MLP neurons of a small language model. Each row is named by its layer, matrix (gate and up: input weights; down: output weights) and neuron, and shows model dimensions 16-79. Each number is 50 + 12 x the weight over its row's rms, rounded and kept within 0 to 99. A neuron's up and down rows have the sign that makes its largest values positive.
After each neuron's rows, "fires on" lists the tokens most often at its 100 highest values on Wikipedia text that the model never trained on.

L4.gate54:47 49 60 55 32 49 74 40 45 55 44 52 64 47 79 50 36 63 65 42 55 60 53 52 73 38 77 49 48 45 46 40 55 42 41 30 44 46 39 45 50 45 44 64 59 43 54 50 42 48 37 61 47 59 53 50 46 58 45 42 51 49 41 58
L4.up54:48 50 58 50 57 38 46 28 48 50 50 45 53 46 53 48 44 61 55 42 40 60 53 44 56 53 52 63 59 51 38 43 43 73 46 36 18 50 49 63 66 53 49 68 67 56 40 32 46 56 81 63 67 70 85 43 62 43 51 25 48 46 49 48
L4.down54:38 54 53 63 28 53 45 68 66 22 53 45 56 34 58 60 28 51 52 51 46 50 54 41 43 41 47 29 54 27 61 32 53 49 56 46 62 58 41 29 39 36 65 49 60 62 65 55 45 57 39 37 41 62 31 48 36 41 45 48 63 51 52 62
fires on: "P", "\n", " as", " became", " signed"

L8.gate18:70 62 50 44 48 38 41 61 47 55 46 45 41 73 60 31 53 65 34 45 50 64 55 55 34 65 46 48 36 45 62 61 52 55 72 47 47 54 39 25 57 39 71 46 51 30 39 49 57 45 53 32 53 59 52 61 43 51 50 63 54 54 59 47
L8.up18:43 65 56 55 60 60 31 70 89 54 56 54 33 65 52 51 39 50 64 70 53 64 51 51 36 29 38 43 61 43 52 46 47 58 39 50 40 38 68 19 68 44 43 53 38 44 62 44 65 57 45 53 73 64 77 52 55 65 43 44 53 50 71 52
L8.down18:47 66 29 32 53 60 38 56 44 52 50 39 69 39 51 57 56 52 46 46 37 67 34 46 44 49 66 31 46 51 74 64 33 60 50 65 49 45 54 34 47 50 67 28 63 63 49 52 52 62 42 28 53 69 40 52 46 57 45 44 61 38 48 36
fires on: "′", " was", " very", "ly", " is"

L6.gate94:51 47 76 66 59 59 54 51 58 53 59 59 61 73 33 42 39 54 43 63 56 33 46 64 44 59 36 54 45 63 65 54 61 37 56 58 31 42 31 46 56 68 67 38 57 39 35 48 55 68 47 67 56 49 49 38 48 55 52 36 65 48 67 48
L6.up94:47 52 38 49 65 50 58 61 45 61 32 49 40 29 54 41 42 60 62 42 45 48 49 46 56 65 47 59 45 71 41 61 25 50 59 47 50 44 33 69 57 38 64 49 78 49 34 44 37 31 79 67 52 29 61 50 36 41 38 57 51 46 74 55
L6.down94:46 49 49 57 49 39 85 54 50 51 58 51 48 55 49 38 65 52 48 56 62 62 60 64 36 61 26 50 72 70 47 66 40 36 36 44 58 30 65 51 43 50 51 61 32 31 55 73 90 46 36 58 48 42 59 52 50 65 58 38 68 38 51 44
fires on: " of", "s", " all", " P", "'", "ly"

L4.gate141:63 43 36 56 63 30 41 27 41 44 45 54 60 41 63 61 65 51 45 41 42 61 54 57 52 50 56 28 42 40 50 54 53 57 51 71 61 61 43 64 50 61 66 61 44 41 50 68 43 52 28 51 73 50 62 67 41 67 49 61 57 62 41 48
L4.up141:54 44 40 41 64 55 51 40 50 38 38 48 57 62 63 57 55 51 40 78 45 67 59 57 63 57 47 58 54 34 54 55 58 56 50 27 48 57 41 63 62 59 41 42 76 72 32 27 35 46 35 45 37 59 29 54 43 54 40 42 51 51 52 51
L4.down141:60 54 51 44 57 46 52 45 77 32 49 61 36 71 35 63 44 59 50 57 40 52 68 76 50 67 59 65 32 47 53 74 79 75 65 56 65 61 48 46 52 66 25 51 49 71 57 48 51 54 52 40 46 42 49 50 38 57 40 14 43 64 54 51
fires on: " a", " under", " that", "Comp"

L6.gate2:54 66 43 47 57 36 49 64 32 53 27 46 59 45 62 50 51 44 53 41 81 41 37 54 41 55 41 42 61 48 63 51 57 61 33 60 79 28 30 37 64 27 35 45 56 47 43 52 50 31 39 31 78 66 47 58 48 56 43 34 44 57 48 41
L6.up2:58 60 62 54 77 41 58 64 34 41 37 48 52 57 47 45 43 38 73 64 76 54 45 30 62 59 38 38 41 53 43 60 63 51 58 55 67 36 30 56 38 50 50 52 52 49 60 31 47 49 54 50 39 43 39 34 30 49 47 43 35 29 41 31
L6.down2:50 49 46 48 30 45 70 22 47 48 61 42 35 28 46 68 28 46 29 68 48 60 58 57 41 40 39 43 58 54 40 63 51 69 43 34 55 85 74 59 58 48 28 64 63 41 47 48 80 33 57 44 50 51 41 57 51 50 44 59 54 50 50 41
fires on: ".", " ("

L9.gate30:65 31 48 86 64 73 46 64 37 51 26 38 47 44 46 55 35 59 32 30 54 27 67 67 43 62 64 50 33 51 35 37 44 74 59 40 78 56 54 48 50 29 52 46 44 52 51 51 53 52 41 47 50 49 39 58 56 54 71 51 64 46 73 44
L9.up30:73 32 51 33 38 42 47 61 68 54 37 39 48 74 42 35 43 30 73 40 52 41 49 45 55 27 44 35 63 64 58 56 59 67 58 37 44 41 51 76 41 26 47 47 52 53 47 56 53 36 54 49 44 61 52 51 46 48 48 31 29 84 51 47
L9.down30:44 60 53 74 55 47 32 62 44 46 38 35 55 29 46 50 52 53 53 48 49 67 55 58 50 54 57 54 35 55 61 43 60 77 55 42 66 64 51 44 62 56 26 67 48 54 60 46 43 34 46 72 33 61 50 46 46 48 49 35 41 64 53 63
fires on: ",", ";", " as", " to", " /"

L8.gate147:45 29 33 45 61 60 53 31 36 73 40 73 41 38 39 72 46 60 46 41 61 56 62 23 56 70 44 69 42 21 50 49 65 44 48 37 50 51 38 53 45 58 55 64 59 41 48 54 42 59 58 67 39 53 44 50 45 42 62 48 25 50 78 64
L8.up147:65 47 43 54 59 41 27 60 64 56 40 38 37 36 51 45 46 48 31 41 57 50 57 61 62 49 59 56 56 66 30 48 53 55 59 25 77 52 58 30 70 37 59 35 42 51 48 57 36 54 50 46 36 45 72 56 36 30 39 49 41 37 32 52
L8.down147:41 45 54 39 23 56 48 39 53 38 35 60 37 57 46 41 45 45 71 40 32 37 57 42 56 60 51 47 58 70 38 46 80 50 41 50 43 41 51 46 72 63 41 51 29 74 56 39 40 51 51 61 15 55 36 46 45 54 49 64 66 40 78 41
fires on: "t", "in", "n", "ent", "r"

L4.gate53:44 47 63 41 45 51 55 42 54 52 51 52 32 58 59 65 35 70 43 22 41 47 49 21 42 61 46 57 55 46 49 61 52 52 59 46 66 59 36 51 53 62 31 59 48 57 39 26 40 49 43 52 56 39 79 65 38 49 48 50 53 51 48 56
L4.up53:35 44 57 54 63 65 46 45 32 49 35 45 57 55 54 55 41 45 59 56 52 36 43 45 37 65 36 43 49 54 51 49 60 74 60 49 67 51 59 57 49 45 34 61 61 42 60 53 52 19 41 39 57 45 43 55 60 53 64 44 62 46 59 55
L4.down53:47 51 65 51 83 62 52 54 59 45 32 43 53 49 37 57 52 51 51 34 65 63 47 65 65 42 75 46 30 59 38 61 52 41 56 48 40 43 53 45 61 57 60 37 66 48 42 48 45 74 58 60 48 68 50 48 42 43 32 49 44 60 45 51
fires on: ","

L9.gate194:33 74 43 44 57 56 50 45 69 63 45 47 51 50 40 35 49 65 63 57 52 36 44 49 24 41 53 26 48 53 77 47 59 51 44 49 36 44 43 58 36 58 65 30 47 49 38 64 48 52 50 49 41 48 57 51 42 47 56 36 59 44 67 56
L9.up194:40 46 41 49 27 53 49 36 37 49 64 37 49 43 73 47 32 33 50 35 41 43 66 58 24 54 40 42 27 55 37 60 45 64 23 70 60 44 55 57 28 73 57 41 62 55 56 55 49 64 36 44 42 41 64 50 42 44 23 50 55 49 43 29
L9.down194:39 69 32 49 68 54 50 41 39 40 33 63 48 61 46 49 61 69 42 44 70 35 45 51 35 42 47 49 61 54 67 56 53 58 64 50 33 69 34 35 60 51 27 42 42 30 35 23 53 50 38 55 38 55 34 48 42 47 59 45 46 62 51 60
fires on: " /", "-", " and"

L9.gate217:40 31 64 46 62 55 60 59 50 57 63 32 43 57 72 49 54 38 22 45 28 41 43 47 30 49 39 55 80 58 41 46 59 51 45 72 38 61 38 51 54 60 67 36 65 61 56 55 49 75 51 53 32 57 47 35 63 36 45 51 39 28 60 53
L9.up217:45 44 46 44 44 46 29 64 43 72 37 61 32 39 52 45 68 39 55 47 43 45 39 58 61 39 42 37 65 41 57 48 36 58 39 39 68 35 56 28 51 60 43 52 49 48 52 73 49 56 42 71 54 47 62 43 49 34 45 43 54 44 60 56
L9.down217:69 75 65 49 28 56 66 45 61 55 39 33 72 33 39 27 41 71 43 72 36 49 44 43 40 59 57 48 59 66 48 40 56 40 43 61 50 26 22 55 46 75 50 50 53 41 44 44 56 37 47 35 59 46 75 45 56 80 45 37 41 58 39 57
fires on: "s", "n", "i", "ian", "'", "-"

L6.gate219:32 55 49 58 40 49 39 46 48 53 74 55 52 44 41 45 48 40 58 43 61 66 46 32 43 33 58 26 58 49 01 46 63 50 57 53 12 41 59 28 49 63 39 56 39 47 60 64 66 36 58 48 54 70 52 69 46 47 42 43 52 62 74 37
L6.up219:21 71 55 47 59 67 45 52 67 58 51 44 37 55 46 60 45 57 48 62 46 33 51 48 55 49 48 35 33 44 59 50 53 37 71 69 35 57 55 43 45 60 47 53 51 39 33 62 44 52 54 37 61 63 43 72 44 58 49 47 46 33 80 44
L6.down219:70 45 49 66 42 76 62 44 44 51 73 58 57 55 46 63 56 57 53 55 52 53 43 65 58 48 53 49 70 32 49 46 42 46 55 50 55 28 31 54 50 60 50 89 58 48 63 60 74 78 46 39 47 44 46 72 58 49 41 44 37 47 32 47
fires on: "\n\n", "\n", "-"

L4.gate222:52 38 43 45 54 51 26 43 75 54 53 26 32 30 64 71 50 44 56 46 30 50 67 39 49 42 41 45 58 72 31 51 52 50 49 50 39 52 40 41 39 87 60 46 51 60 50 72 63 42 60 51 69 54 34 62 24 35 58 44 48 43 57 60
L4.up222:31 43 61 53 50 48 56 37 71 70 46 47 46 66 73 49 57 53 55 38 44 30 39 25 62 57 63 47 67 65 52 60 48 54 32 53 54 63 56 42 57 50 69 45 56 37 51 43 44 47 65 42 45 60 72 60 38 53 42 63 53 48 57 54
L4.down222:15 54 72 62 36 52 59 58 54 55 43 57 63 58 45 24 34 50 37 40 51 35 38 56 44 33 57 54 63 39 54 52 50 02 33 47 58 55 56 61 57 58 44 55 47 57 55 38 39 57 36 31 50 35 54 39 48 48 39 53 54 62 54 48
fires on: "\n", ",", " and", " were", " was", " of"

L6.gate246:59 47 43 59 60 54 53 40 74 46 49 64 56 47 49 36 43 59 57 54 52 33 48 36 35 36 62 59 54 48 52 38 57 57 60 36 37 58 60 20 45 47 54 61 52 70 50 54 50 49 23 57 35 38 47 43 49 32 55 44 34 28 36 41
L6.up246:80 50 57 51 50 55 40 49 38 68 72 46 39 61 34 55 61 43 52 34 68 42 70 66 58 62 43 27 24 42 56 82 52 47 63 47 70 48 61 70 33 62 49 69 49 71 66 40 51 44 49 55 28 51 40 31 70 38 71 51 53 44 49 47
L6.down246:33 42 64 46 49 51 67 65 41 55 62 47 45 44 48 53 48 47 46 62 43 68 54 53 53 38 46 37 80 47 68 80 62 34 42 37 66 28 53 49 67 50 58 58 36 42 43 55 46 54 67 43 26 43 77 46 55 55 51 42 41 63 62 26
fires on: "S", "M", "C", "H", "K", "F"

L3.gate155:33 42 30 44 43 29 49 43 52 62 55 55 58 46 48 41 56 56 43 46 31 44 76 65 54 29 51 64 63 59 48 56 36 35 56 65 66 52 52 63 46 39 72 48 53 65 39 39 17 39 66 31 45 48 32 78 34 46 45 57 75 36 65 81
L3.up155:27 46 57 44 37 57 51 68 62 50 44 47 54 61 52 31 52 53 36 45 62 52 42 50 35 51 52 37 49 55 57 34 56 28 38 56 62 39 55 44 54 58 64 56 46 33 76 52 60 58 27 44 51 63 45 59 54 56 40 35 60 54 41 64
L3.down155:53 43 49 59 66 17 71 56 69 62 47 66 53 46 51 46 53 43 49 52 27 52 75 65 52 31 59 49 56 45 68 44 42 61 37 76 73 43 37 37 39 65 61 52 39 39 31 48 35 49 66 41 50 57 45 68 46 78 58 47 50 43 73 79
fires on: "{", " made", " so", " make", "DST", " living"

L3.gate8:44 59 45 62 51 67 41 51 56 30 55 36 66 32 73 70 44 40 35 90 41 34 43 54 46 66 43 47 73 53 46 51 57 49 66 48 46 19 50 45 41 45 49 58 36 38 49 53 44 39 51 66 65 60 37 56 46 37 24 64 53 46 50 38
L3.up8:57 33 65 58 43 63 54 40 43 55 44 43 82 67 73 38 27 48 51 43 50 42 36 52 54 38 58 41 54 53 38 52 45 57 53 41 63 35 67 59 26 36 39 44 53 62 52 55 55 40 43 44 32 58 45 25 61 47 53 42 39 43 33 61
L3.down8:54 63 73 38 50 52 55 57 45 74 46 72 60 42 55 26 44 48 68 54 57 52 54 26 40 45 45 70 41 31 71 45 65 46 51 32 67 57 69 72 43 63 44 59 38 62 65 58 40 50 47 39 27 39 49 46 45 29 59 58 46 58 48 30
fires on: ":", ",", "-"

L4.gate144:56 56 46 70 60 50 59 72 68 39 71 50 76 43 34 63 63 53 45 47 66 16 40 24 33 50 67 33 46 62 55 55 48 64 55 39 42 67 28 71 39 43 44 58 50 45 60 46 58 56 33 64 35 52 45 37 50 68 57 52 34 59 30 35
L4.up144:53 47 61 49 60 63 56 71 65 52 58 51 49 47 26 55 65 38 33 45 58 35 41 59 44 53 43 62 59 63 44 50 46 58 46 48 63 35 47 55 53 32 57 50 35 62 47 44 55 49 52 58 53 50 26 48 54 44 53 50 31 36 43 23
L4.down144:46 56 52 57 59 40 37 44 58 38 49 47 67 26 45 31 51 36 41 52 54 47 44 51 64 45 51 42 48 69 32 68 42 78 55 21 56 62 50 48 32 49 26 53 62 43 53 63 32 37 32 48 59 48 58 34 55 43 30 55 45 57 42 69
fires on: " she", " he", " in", " they", " (", " They"

L8.gate117:50 65 42 30 53 35 54 50 63 32 36 40 60 45 56 68 61 50 38 34 60 39 64 49 48 71 51 37 39 33 37 38 45 45 60 44 40 38 39 62 65 44 44 69 64 66 54 54 56 43 53 43 61 43 45 64 64 38 59 50 53 38 66 49
L8.up117:35 77 52 37 53 32 43 58 53 61 48 52 63 43 59 63 59 46 46 53 66 50 66 44 77 65 32 41 47 35 52 66 42 47 38 50 74 51 61 84 61 49 39 69 53 52 51 26 59 47 54 53 43 60 57 44 27 43 70 43 55 41 58 68
L8.down117:49 44 49 43 54 41 45 56 61 57 48 41 57 47 26 33 50 56 48 63 17 43 47 40 23 40 42 51 58 48 32 47 46 54 47 57 56 50 41 27 31 32 81 41 40 30 47 60 53 28 37 55 52 42 48 62 70 69 52 37 38 62 50 34
fires on: ",", "A"

L9.gate159:70 65 55 38 38 48 43 51 49 44 41 37 36 76 63 50 45 62 55 51 44 64 33 61 25 36 55 60 30 38 63 44 49 51 53 51 50 38 42 68 49 54 42 15 43 65 38 52 68 49 46 52 58 39 57 48 53 37 42 36 58 60 47 33
L9.up159:61 58 30 36 46 75 34 62 40 50 53 53 58 37 46 43 50 43 52 53 66 60 82 46 54 56 42 50 50 74 46 38 43 54 58 69 58 47 39 56 38 66 38 44 69 59 71 50 74 38 33 50 53 49 66 63 60 21 46 50 46 37 36 25
L9.down159:54 37 38 60 62 62 58 51 50 46 52 57 28 58 53 60 48 23 50 47 48 45 39 52 61 61 37 39 71 58 59 65 29 43 47 42 69 70 50 50 49 67 37 43 41 44 30 61 19 59 51 51 58 51 53 55 35 61 38 65 58 54 24 43
fires on: " =", "–", " |", "-", ";", "/"

L9.gate161:58 50 35 36 51 46 51 63 58 70 60 50 20 53 53 43 56 48 54 31 72 30 35 33 44 54 42 38 36 32 40 36 55 32 53 50 29 57 71 12 62 49 77 41 27 61 52 40 45 67 40 52 46 58 42 51 70 46 33 43 30 33 49 72
L9.up161:39 56 53 32 33 56 33 51 65 67 64 57 29 57 70 40 73 67 30 44 44 57 59 64 49 44 56 45 58 58 47 42 53 44 46 48 44 40 43 56 55 49 77 43 41 62 50 43 39 50 37 54 62 57 58 57 73 15 34 68 58 72 53 51
L9.down161:42 72 26 31 41 31 44 67 45 53 56 51 42 25 32 40 57 41 48 54 50 29 58 57 49 63 74 44 56 35 50 57 61 41 28 39 30 46 53 55 57 36 83 55 37 63 68 48 58 48 50 48 31 60 52 67 55 38 49 45 41 53 63 60
fires on: ":", " of", "′", " about", " was", "/"

L4.gate146:44 45 50 59 64 57 41 75 53 51 58 59 57 48 62 37 32 62 42 43 44 75 52 45 48 55 57 30 46 39 48 58 52 39 74 48 65 60 58 36 48 62 41 37 60 66 57 61 77 43 41 54 54 72 39 63 51 52 50 74 51 49 58 68
L4.up146:46 52 74 54 67 71 53 72 30 48 43 60 44 70 60 54 43 81 46 55 54 61 43 32 43 43 47 43 60 55 51 43 55 45 53 62 47 51 41 41 43 57 55 58 55 57 49 62 46 36 48 26 58 66 50 59 69 65 47 49 33 05 39 56
L4.down146:37 58 49 44 59 40 47 45 38 57 66 58 40 76 41 75 43 52 51 72 36 49 43 56 46 39 34 34 55 50 39 38 68 49 65 41 32 52 54 59 31 51 40 63 57 36 45 71 56 51 57 39 29 55 45 64 58 32 44 50 11 29 31 60
fires on: ")", "-", " head", " Position"

L9.gate156:53 52 52 40 47 48 51 56 62 30 56 52 51 44 44 52 58 45 50 49 53 45 43 66 50 41 57 79 45 38 54 53 50 53 53 53 22 55 49 59 44 51 33 57 55 38 42 57 52 44 41 49 50 32 38 54 35 43 56 59 44 62 56 50
L9.up156:46 46 16 43 37 35 76 50 56 73 52 30 30 52 44 47 56 63 45 59 50 54 56 55 42 21 56 54 62 31 52 48 75 48 52 32 27 59 44 66 53 63 41 56 45 73 49 58 33 54 31 39 20 33 34 59 54 31 43 54 64 46 44 55
L9.down156:52 60 67 31 55 36 41 43 71 46 62 41 49 48 51 64 40 47 43 50 58 49 52 70 67 49 57 64 64 75 62 32 35 39 53 38 25 51 21 57 72 43 35 38 28 28 56 58 37 66 26 28 49 71 35 55 36 49 40 57 38 27 50 50
fires on: "{", "}", "^", " votes", "sq"

L4.gate205:52 41 29 49 43 57 40 39 49 45 39 64 42 67 39 57 41 56 34 36 37 44 48 54 12 87 84 52 50 47 43 47 49 57 50 47 65 25 38 34 48 41 34 43 42 56 19 54 49 47 43 53 59 45 38 85 62 42 36 57 46 60 48 58
L4.up205:36 48 54 47 31 50 23 36 50 61 45 43 56 46 59 63 40 76 65 43 62 52 60 47 39 67 43 59 54 65 41 35 62 56 56 46 50 34 53 38 42 41 31 45 43 63 44 37 49 17 63 53 52 53 39 52 62 41 68 39 53 39 76 74
L4.down205:34 65 72 66 68 62 53 54 64 56 35 56 48 45 41 65 40 74 61 44 43 47 21 40 41 75 50 83 38 56 51 62 36 45 52 50 56 55 40 34 51 54 52 51 52 57 38 76 59 54 54 77 69 28 67 48 53 54 41 27 47 45 42 61
fires on: ","

L8.gate160:51 41 57 45 31 44 66 37 43 40 52 80 37 42 46 65 35 49 48 45 65 44 49 63 50 51 53 57 55 47 49 52 64 50 56 40 43 54 42 59 46 66 41 35 56 59 30 47 37 61 50 58 58 52 32 45 62 64 45 44 52 48 29 26
L8.up160:34 81 62 55 65 47 67 56 55 58 51 42 54 27 29 43 41 56 67 38 63 40 20 31 53 52 28 40 61 33 34 49 53 48 35 50 58 42 38 50 48 53 71 54 58 65 44 62 61 57 29 59 69 69 38 38 39 54 42 23 58 30 43 37
L8.down160:56 53 58 33 45 35 55 41 47 62 39 76 59 32 54 61 70 52 37 73 56 66 52 25 63 66 48 40 46 52 26 45 58 37 69 61 45 67 44 56 49 44 59 30 42 40 47 42 75 31 54 56 54 51 43 58 62 47 49 57 39 38 73 48
fires on: ",", ".", " States", " United", "\n\n"

L6.gate254:39 52 29 36 59 43 42 51 53 57 62 53 34 44 55 63 51 52 52 42 71 32 62 62 56 56 57 49 33 45 56 37 52 50 35 38 50 52 42 58 34 46 67 56 55 52 65 62 37 50 31 44 50 32 55 44 25 60 53 79 60 53 66 42
L6.up254:34 16 30 36 64 61 66 51 40 47 58 41 66 64 50 45 56 65 40 39 70 47 55 53 78 41 45 61 32 64 46 44 55 39 33 52 50 53 50 44 57 27 49 32 59 47 25 54 44 56 37 47 52 37 36 38 48 61 74 33 47 51 57 39
L6.down254:53 34 66 54 27 41 51 39 68 50 46 72 70 40 57 57 40 32 57 42 89 13 44 59 54 37 44 54 56 51 66 71 54 47 48 63 56 50 81 39 48 41 53 35 43 61 23 47 37 53 44 59 73 69 43 55 62 44 49 47 49 44 57 30
fires on: "s", "es", " people", " countries", "ers", "ices"

L6.gate191:62 35 57 53 49 70 63 53 52 62 36 35 33 47 54 56 49 49 51 13 46 16 52 55 59 73 37 50 40 50 60 45 48 39 35 72 56 51 54 43 59 74 50 62 55 52 51 43 74 42 25 38 58 48 61 57 37 50 56 33 49 58 47 61
L6.up191:46 45 70 54 60 38 59 35 49 43 48 69 43 35 44 39 70 55 45 63 35 65 61 40 81 49 57 44 70 64 26 38 64 48 56 54 50 49 26 32 42 40 71 50 59 28 30 40 28 54 48 54 69 60 50 55 66 45 61 54 56 49 65 30
L6.down191:54 61 45 44 45 42 42 61 47 59 42 40 60 29 57 50 40 54 67 58 51 47 62 23 73 49 61 43 50 47 47 76 44 55 56 56 63 56 46 36 53 31 47 87 40 74 60 63 60 42 62 52 39 33 64 52 29 43 53 45 42 47 47 30
fires on: " (", " great", ":", "′"

L9.gate146:72 55 41 36 44 27 50 45 49 68 30 45 59 45 55 60 46 40 55 41 31 22 37 51 58 48 62 26 65 58 43 37 46 56 35 23 45 63 76 43 42 47 63 66 45 57 33 51 56 53 50 44 57 39 66 30 55 49 65 37 35 50 54 20
L9.up146:52 55 42 59 63 43 52 24 52 55 40 50 51 75 57 41 50 67 53 47 35 54 53 57 53 71 64 60 60 46 61 68 56 41 55 54 32 73 56 58 31 63 39 57 59 66 55 60 41 46 25 40 65 35 33 53 45 22 76 40 53 45 54 49
L9.down146:51 43 77 61 50 39 59 49 56 45 61 62 49 25 51 44 47 57 62 44 29 59 55 52 64 60 36 65 54 59 58 37 53 49 73 73 38 43 67 40 45 50 61 42 48 57 50 54 49 29 48 36 47 64 62 50 49 61 38 27 54 62 82 66
fires on: "K", "P", "V", "F", "S", "L"

L4.gate67:53 63 43 56 33 32 38 45 52 82 81 71 46 60 61 55 37 52 58 40 48 65 40 61 27 54 62 60 54 60 42 40 31 71 57 58 43 58 50 38 27 47 43 56 70 52 40 46 51 54 79 53 60 66 26 57 49 39 28 50 42 59 85 71
L4.up67:36 50 58 66 66 44 35 51 45 39 53 61 57 42 55 71 46 42 50 71 45 42 43 22 60 45 47 55 43 44 59 65 54 54 46 52 52 59 41 67 55 17 58 43 48 53 38 65 55 41 46 67 53 56 27 56 50 37 56 67 55 36 39 55
L4.down67:44 54 38 67 67 58 37 35 43 47 50 68 75 47 40 48 23 27 45 67 54 34 47 48 61 47 66 48 24 43 72 69 64 65 52 44 27 46 48 54 58 39 54 39 58 42 41 64 38 54 40 61 51 47 28 51 40 41 50 56 48 48 34 57
fires on: "-", " This", " National"

L8.gate224:39 30 39 52 59 70 50 41 64 44 35 62 59 70 61 27 43 55 37 46 54 65 47 41 77 57 61 38 54 76 47 37 62 40 70 60 47 46 39 45 42 52 54 44 54 43 43 23 41 41 47 53 52 44 44 61 64 65 71 43 64 75 50 67
L8.up224:48 46 60 51 53 56 48 64 49 50 43 59 37 24 31 48 45 44 60 46 47 54 43 45 74 32 53 52 51 58 32 52 40 48 42 58 53 54 46 42 31 32 49 46 60 27 53 37 42 51 50 59 64 61 54 54 56 31 68 64 68 38 76 34
L8.down224:59 60 87 47 43 34 43 31 49 40 34 26 41 52 42 62 55 51 65 53 28 68 62 59 54 33 44 64 47 51 67 58 58 50 64 46 49 61 62 40 42 36 48 47 57 47 54 52 63 16 34 30 26 59 48 42 40 59 65 53 31 82 65 48
fires on: ",", " of", ";", "s"

L9.gate42:53 59 38 46 38 36 35 51 58 39 27 49 63 39 75 71 46 40 51 27 43 50 61 56 54 52 58 41 47 49 44 32 58 53 35 32 31 65 48 63 25 43 41 55 80 68 48 48 57 56 71 39 46 55 70 67 64 37 48 50 34 48 64 70
L9.up42:38 45 32 56 29 28 53 42 49 45 51 68 32 39 68 55 44 38 56 47 46 73 62 79 24 37 46 33 35 50 42 40 58 26 42 40 49 66 56 48 63 66 67 55 68 64 42 48 39 53 37 49 56 51 34 40 31 35 55 39 52 47 46 67
L9.down42:43 71 52 54 52 35 46 46 44 48 58 64 73 44 44 77 52 46 21 38 38 52 93 48 48 57 49 62 63 56 37 58 40 58 35 58 36 26 50 73 12 46 51 47 36 44 37 36 55 60 21 32 36 41 43 36 44 51 64 40 68 45 27 48
fires on: ".", "^", " |", "{"

L8.gate68:53 50 40 35 55 51 45 69 58 48 56 43 46 58 38 63 50 29 50 52 53 66 58 31 63 49 53 52 55 46 48 52 39 48 47 47 45 71 46 34 52 60 62 68 66 55 58 43 66 58 40 69 45 32 55 80 41 61 57 17 38 35 64 47
L8.up68:40 52 54 67 45 59 72 69 59 60 46 51 31 42 79 57 41 47 49 56 36 52 46 39 73 76 66 43 66 50 57 42 48 44 52 55 37 60 48 48 57 53 54 63 64 37 61 47 54 40 26 39 43 61 42 80 27 60 44 50 60 75 57 60
L8.down68:49 55 59 68 47 54 61 77 35 41 49 43 53 55 65 53 48 57 46 59 48 51 54 46 51 56 50 55 88 38 44 41 42 44 27 35 40 43 38 62 65 54 34 45 54 70 52 65 47 43 59 31 35 68 30 81 60 58 67 69 55 41 43 57
fires on: "\n\n", " sq", "sq", " ft", " mi", " |"

L3.gate241:36 41 41 35 36 60 45 45 30 46 57 50 37 28 63 50 54 53 56 36 61 59 52 11 61 62 64 51 42 58 26 51 63 58 43 49 28 69 59 47 34 56 51 46 60 64 57 31 54 41 57 59 50 42 57 63 45 77 47 42 39 51 67 70
L3.up241:47 48 62 40 59 35 47 56 65 43 55 50 47 47 61 65 59 44 59 61 41 38 53 44 41 31 57 46 28 82 68 56 45 43 47 58 57 55 62 67 46 73 50 49 54 51 60 51 39 63 48 28 44 53 71 60 45 54 58 43 40 40 67 58
L3.down241:56 65 62 40 34 17 43 65 68 59 63 33 57 58 46 48 62 55 45 65 47 49 51 49 48 43 39 58 45 64 79 61 57 40 65 64 59 41 46 71 61 70 52 44 44 41 45 45 50 58 36 48 38 59 83 49 65 41 52 37 58 33 62 52
fires on: " |", ",", " and", " were", "  "

L9.gate50:61 61 30 34 57 44 35 31 49 33 53 60 49 51 61 76 61 55 58 59 53 53 53 60 47 31 56 53 35 71 44 22 56 47 39 39 53 49 29 63 37 65 34 51 63 37 82 60 53 27 48 52 42 34 45 52 60 59 58 60 65 61 57 60
L9.up50:55 34 79 41 40 41 65 53 61 60 68 60 58 45 41 34 23 18 68 41 49 52 53 43 77 44 65 51 70 71 45 75 37 59 53 46 50 51 39 77 54 41 69 56 60 29 30 56 49 78 44 44 46 62 50 56 61 46 68 48 50 69 29 47
L9.down50:58 55 15 36 58 47 40 41 43 40 57 42 41 67 56 22 32 67 46 44 49 48 32 57 54 30 54 53 52 69 47 38 51 64 47 52 33 65 57 49 51 53 37 46 41 69 44 42 27 19 68 53 44 44 50 43 28 35 33 52 43 65 46 35
fires on: ",", " and", ";", " or"